{"n_layer": 16, "d_model": 160, "n_head": 5, "n_kv_head": 5, "head_dim": 32, "d_mlp": 640, "vocab_size": 2234, "activation": "tanh_gelu", "norm": "layernorm", "norm_place": "pre", "norm_eps": 1e-06, "positions": "learned", "qk_norm": false, "attn_scale": 0.177, "bias": "all", "tie_embeddings": true, "parallel_block": false, "extras": ["capped logits"], "init": "uniform", "init_std_qkv": 0.0321, "init_std_o": 0.0, "init_std_up": 0.0321, "init_std_down": 0.0, "optimizer": "muon_variant", "lr": 0.00556, "lr_mult_qkv": 0.5, "lr_mult_o": 3.0, "beta1": 0.93, "lr_head": 0.00794, "grad_clip": 1.0, "warmup_steps": 200, "schedule": "wsd", "decay_fraction": 0.736, "decay_shape": "linear", "final_lr_fraction": 0.05, "batch_tokens": 32768, "seq_len": 1024, "doc_mask": true, "train_tokens": 320400000, "steps": 9778, "dataset": "wikipedia_en"}
MLP neurons of a small language model. Each row is named by its layer, matrix (up: input weights; down: output weights) and neuron, and shows model dimensions 0-127. Each number is 128 + 32 x the weight over its row's rms, rounded and kept within 0 to 255. Numbers have three digits each.
After each neuron's rows, "fires on" lists the tokens most often at its 100 highest values on Wikipedia text that the model never trained on.

L6.up158:087134131095122118159123136160087114055169146200118155122111162093160144105188103128172146136143127103212154128127192136142103137164090054130144068172089137169110137133134128109115122145131121129162151120105147145133116098147110153108073170143055101086099139164140177099103102160109129129115134085088130085150124112126102196116131125089104174137075087134122175142201109138181135111146
L6.down158:164158111098183147111148137093126130137104148094100146124167128150138099101045143191094102171062105129160111127121145135116156107123100133188111062140198105144167103093175133113150145157104132077140104133125166153172201165174077114158082091120092114111104118055131125107106161115133193088122127099099111063116126179100071141141078076077180103154146141129166153151115085154179098121141
fires on: "e", "ak", "w", "t", "ad", ";"

L10.up194:141158139141095053121132140095080117167118146126144131098115108066150121090096167117107136103163168144140138139152156142162166129105089077137170141176113144088054192112114096126120172160156081102091193117102124094181142097119154092183155134151079084093113144143146139116131085118179165112146110122127101075085127112181071120138117126086085106146105141129103126082107130224151144175132
L10.down194:112079181118152141175139131192137128154158098048135130078171131142154128155147087101117089087106153121119123096114109114160166065147122105109090111159146108172146110108148103173130163158157167106098113123128057130111129162111125166176169106131122114154149137112081097104136158175121121083168167118142114097069165139137142072158147104160080171117084112161135140120171126131151109107139
fires on: " h", " sh", "–", " to", "h"

L3.up154:085083120124091164065117142124162132122108149145094136118112129140117167161099130166154127156123156082159132127157142123140120147132101118187187085141140066080098157170173092099118102125090137120138051162113108119172192080123111139193161157134135065209112157067084109119150114142081157149118120155110134126121070100161097128134179165089131107140120118039163173161140122112094153117095
L3.down154:089129059139104125042070163133138121167078125140157147141169130114138180056120151105179104125156122087176133122127059131136138160191121134117125124120113059143107080180206131080097099117115088124099119135085134097198181083145069108176127139147141124149097116091122189138081089138185151145144089133129150114181108135138057105096136111118132062123125118117129133151134138130107174162156
fires on: " ab", " int", " cap", " contr", " ob", " comp"

L11.up578:185079174115132160132122106178117095196118094133165159088120089140090130128063118140127091128130135140109080174149097117123117148075161106096106136165153102149092152161144097162100130138086137124084174146148126106150120078129147048173143107103124140137120178128084157097084152092112180170096058128083191098177117149107131158131096164146089096161187125088117139113146193162173144184166
L11.down578:142148145105146107131111152158157104155120147127103089106094134141120137136092114115143113110133121148125131101143125132090120238179122124138148192125231090149139051147128119083091081139141129106073195108133132111083096116139147187137176123124162139112125120128165136107084161110094122131104048096106095118163120103105196099154087109137124144139133091146072166124117145171166153026185
fires on: " f", " pl", " p", "ac", " c", " exp"

L10.up434:117153126142116137110136075091129129129084098162074118132112153051180097054090140103085146140141147170180172162174121139127177135092130083194068082142122154100170162098098136144114107094145091133133114152112106123103135153120148082110143166142164129097089117157092054136166132203147107103167151091145109094170119137082139129123137079118120079156134132090048130142172170065138138111101
L10.down434:090143112191140140182141176147115058067136144084177081079140111147122184165142053072154124176156072075100132153115112112098120139188159103061151106133101140138160082135114151119095090159145113136073112112142127147057123121125111151148118107075118151185179090104114141171102137122139083097098166146186181179135173120153207184138132178090151150111116137090115142117089149182139143096156
fires on: " and", "or", "ol", "le", "el", "ot"

L5.up404:145134148201159085077189128145106092158148102100113130150158094114110179125112086129128089201121151123146173089087146135120099112134126156115156067100127121152165131144145124187086118101069096166133173172174109144138125177165132150114120096109127133064118097090100147146100064080117103136136128072124101067157138128139151095139161147107174106166187206092095169129079141119142192137093
L5.down404:085092135088114166112129124147103175195145088132102170180147134154110169107097125173153113152112056186140149182173094115110048166167163160088122133158153121117145107142123079097153103137123169103144094164170133091105116121107112039116118112069142210118104098120122095118159172143124061094064170141104088153104082135112088149097143163142092071163159128127120131115109174118129166131155
fires on: "ro", "on", " pop", "ra", " pro", "p"

L7.up284:137102142117181072130165106100126090106085131096119113125119126112184132135184104103115137185137088129120145095161137202135116189118150148115086142113147150113117151177135185021137171074149096146021122140155182172091134138101159101178150163131098156128159144128130108121143119081124120051093097163157128146163144126151157123133129146141137071170121037129175131091115145112108103180149
L7.down284:109125144185098127040173130149091186046109130141184184056103103125111156155073117136056118103125130181162090116097115170152105136108071171139156087143148134146164156111148157149103133108102124171089121101141097096153079133143103069132170104103151214136107175090144147156153130147137130122082165112159112099138115146089163119146114086143075105090167132138093124136132117172079114141137
fires on: "ly", "h", "'", "est", "ing"

L3.up475:112127180187085143134120144084145118135094165106114136084079099107165107122104155107067115121129180131084167116082110104096149180119130103167139160161167106122083179166079110149103132121146104117127166149133064094120113121169061148131157092100075143108112146150106096167079043136150182144119157105119107139085116128137053146108129137094094065169112110103147155104134151192096160161086
L3.down475:094113196143144113186113151092055124150114066105097171101100137114172096159149156043110095134144120128093142134165099158129180159167075085155085246124116130163116155080130129135093145120205160162148146117117136100148150139123098107159148144113124150117112154099106132130137152128093138088162106105169155130164132103098135090144143131132082078138097075136066104106137157136159174125108
fires on: " h", " sh", "h", " fl"

L3.up595:154159173133152141188156128145136065130094169104151128102102194173103132137128104096142166187159163116153106088163060125148085146126167124128179082086141146200124139119152077137160073100129088125139165136133097106115144131149120153098088152149099140108103129138076160131129115128134132181169098085173083121153163092140103103046088156122083164078123115092173110171132080121126088099088
L3.down595:098163169189104140141114138113089106098128133183139116193056104110111133109140137121132181121124115100150145072116131127145125170108143164102172119135133124127198137130158089154142118122166136159098155100160065108173102134175113144113115178089136180142100167105108134084122144140188112185189172084075100179134094109239141083084125150164090133120112113119133121099098168107115139111160
fires on: " conf", " exp", " dist", " f", " dep"

L5.up446:153128068175124118138160185150139148112119136079192088178151105051140121091114129168124115117113149071166120125147146122096116070089105108162118138129067183113143115130086155180115142117088128124104151136151143156130132121169118100103088163127119122108103149132095157145105095146114161166144100122176145147158194107084172153114176169204094139096106108054145177041145132101141058089121
L5.down446:176088103163117141119109125137083108080131138109170167134067106120131147115135145157136181126104118200126145140091143163088180128062126155062069170118141073091129166131138115094105065092170157077088112163172163120145105158037169126125191120122149108107109112096169101099097112105142140103105170127165149151136137153170168103133185140147079113121160147149082068072143148164127147132123
fires on: ",", " and", "ered"

L5.up244:178089130076093115139121111138133107138167158141093090097115186053145090121127095148114163148144113108091151166124130117141037100174104144134053170144141122109126126150034096118079117169119135106135106180154124091123171154147165164146107150108121107148154107178160118133067153162123060173124120130181171185150116134149188102213143135110096173099088118108176115055066159145133105138083
L5.down244:124142141125138141115118123135173163113110099171111076154145139138119169121133149132117163106099148140120129106095139125133182106100125146063094163114108116143164070146095137035076117143143148109145127123119101160144134089106137111117191035146104080105105126074154083135148118180143110117126169092147174139167134161170129106102051138142130150182199130113163099160135105129058102164145
fires on: " had", ",", " has", " and", " have", " were"

L5.up82:167101078131179081091139116141186125148071084099107139058159078113168098088154083074110137097086146116150112155176134149110160133115119125129144155120169129113093136133034143073109136114172179171116144110192154135085063120139112156130138126166140121126096187181086155144125143076141112115141122160192096110112120119110100152070142119153115125154104121163126089157161144124225233096104
L5.down82:140122109079115106158148041176183125165160160151141096123133098121123179143053110188125144142117140149117113169110169131135111105136124094132081130144100141115122154107168136090157147125109129152141094151077131106186161135151148134147122104121107074136068125124098147072087161096196102144081145114092082132162176122155155048143090041118163167116127106157128152097128126139135115167168
fires on: "n", " or", "y", "N", "yn", " and"

L11.up561:133137168200118111125134182131171159155091135113107106071067166096172109140096153112132155142122109088110140125089132196211159128081118120156115100147109148174147196146121072171147133080170121179134139139168099203124104097139134120131127131092096140160112159105108072146117112142127127147178148111171130099051142156134104140154156131058156059187094142124129130137112168133160159172102
L11.down561:102159161143120161068077110102120150098159116147132105173127157107178133109108162131171165125091121121148131131140093105091146188151104103175119162094157095178091183129088106143109162126160092099135130164185105121150146170104098136156177123074159150121081136105098153080141140162118191102121121077017166152155125114146097107122158148103109129140101118166155189082108162152104153108091
fires on: "f", "d", " r", "sh", "h", " sh"

L5.up401:107103104106134158082149123105119155152107111109050061138054115083176119126127164149152084102136121168120138150136119104111191135077091140150085100129161077112104162100105179106091129157155212123183140151143114099165138113087121130172116183079118175121175096083102138205216131143131137115069113120117158128134114078103137099130135133146121116102129140153108124167181139117088159116089
L5.down401:117067123114115045133113094134175092115134119104119137113121088164122143108151124119120137060056107140130156155142058141077187122097129146081181130134177143178133183152092157121089126115160150079106115157131159149131130177106177149132117130138112167155154093130115104143116124105161134142099189149144093152147164098164131076109178127121046076133168142120099148060129167139116153112114
fires on: " as", "or", "on", "ol"

L5.up505:124111117094137182106085156188142120126110130100149066134134085163130145117176143071072124165193110110198101106128155115145124124145133144122159115169131130141146190126084133148121094074184077128154181113168176159083085114117112171107111152119094152168118172127084160098156148118162120129175093125181098087108173090148131127118079133128048150077139160094086109164126103153170156067179
L5.down505:139114157117167168097092035096144092138206141127109089118135157159121086122167096114065151165164121084205098093073155158087090109106109163097104125111147125128082105133113099086092147132215098061118109112150119200134174086128132102110171131100163150112115107138172177132116100133093105100134199169146124105134109202164106094098135112104151073144121183145166125176124078164139140138127
fires on: "y", "od", "ri", "yn", "on", "n"

L3.up586:075136126153083104131133138121143105106113117093168054097135164123124079160153093134155123130129084157110091140161087165133079103152094139146099130152065108089139160088173078191117133101089090111174118057103137114139210112061084169115127096141118152138097099150127150153158076148100156148141141103146161139089096074083140200128140114101148143109090171138134189103220158135082142106113
L3.down586:117111169194106143198105167131095127132183135080165151151138065155167091096119118114087109055145088136182144084148100202113138179089191110111136151116120142139128073122126094084097160104171168139119122109107156129166120138127110118154157117173079111122142123097167126157085154160172103119140129138152109146130114137141120099203064194076109043136135048141151155115129125172141107145173
fires on: "les", "ers", "ces", " Cor", "ices", " They"

L3.up331:107145128161127129182176130103104062134141152139154111148159160134077068106112216108102092110144114129091114140130119155124150087137157128154088102135129138152090085104164148096164158132086148144101166112123207151106169085160181129162090189122127197096153125097088072170116169156128143109099068144125117108155157093141104146161107203154179168109116142125108107119069122108074176187109
L3.down331:084106126122144114132120104141101109127091170223091175051153146086101107142076141153136149178091139145058107166120145203091109147137165136163105174136142134119149127106054200086080112106182158127116177184150149110145136121158116144106140110152083139087150123123148139121087093098113088096114107141160126095121157190121140155114111123147187148127112121083078088166167107094139093158089
fires on: " off", " served", " law", " go", " educ", " years"

L4.up105:090082159113136130082144146108106147061089124154117100160127100131184159109207112178210151134179166089157097093092124093154159087099092126153090096100141076098099093118155162117115074119147115101151120109130089128122153131124094170073171107099141146136139131105188142166150187112105128140123121129127138095111122103148152142160193095116120090115162170112102159127166112130179175161113
L4.down105:145140098092124128095110168164117116142145151147139134205143148163083093123120061139177116147152107124195147137122171174126191100157088116114084170140158128123135114145118196138169148121131101170160085140119072158167099133132126133107125148068081109095148157142124151104164091081124061103067125123131097132102125182123142088155141089092165124082147168100088135096063165134108168167136
fires on: "otes", "ing", " Port", "amp", "ant", "out"

L12.up580:145180152137136155077124136083110152173163166112139094192172098127131117146101148162149136067116119183131175156102107131139094156171180136138134128153139095130094177083081068218110205098090088131120138102125112061151139096161130087150151145095138117077137113100139117125144105154115098094135116122198123136151072151140120118119156123105085140120105064117179135152128066133142136169121
L12.down580:120136185118107201106115120117125146096109138167094146142150157137103139139109087123154111122122147162160177121104115155158146061185140134191121095154177155179102170109149117114019112134112163075132121116156136052057151147087151152130157167168154108114123076131128123128094093165122148076146135096141146137066109170154101098098158105108102165118107082152122110150137081151134161128118
fires on: " f", "m", "st", " st", " St"

L11.up61:161170104115096125153110171145103076107123138108165153130113192109174097182126129120130108073081154081165108162114139126119149127153119088143098152096110086144138095084059105087187162015135125129126151119114146156127144166132150123147129122126091166106139109175180112143116143177129143119107099110148200193115098172130182171113181158109154150161077063105122121041168151099113108143102
L11.down61:166120110162123174153157135101139114147137072119078147146188135114080139139097133055175155138102150170105163131082109118148110133079162191117142113148111045205158115173130131136147140216193115162092155171096139146097091144090107065167106093163145101171111124137103133162106127133067055119139178154126070121118142118126115095113121113140120139109154087131140106111116163206097177158090
fires on: " and", ",", "s", " also", "es", " the"

L11.up572:226140101140117077095171138079127086084164142083141158102119191119130139098153117159144122121161155121179156090119116143155121121174134175118167156134138161112161165045069101109154167115161106123109172162088165140114189154124118094126087155117143116104071128188132113146109145121130122142127172175158099138087114103119179132167139095129097102129146098087148177066135167177137133063068
L11.down572:125108136138133114110148176126139103087127144164085134136122107128174156147122133103154112159128074212149153144161073120149120151142099158114146157101164094148145132085123160113127149132194135192139106132034179136106142137137131096102090166115186138095138163145089119135133106089148102165172074163114131141084073152096159154139101107147141137132108110181109081116083136185083109129051
fires on: " also", " and", " he", " has", "ically", " is"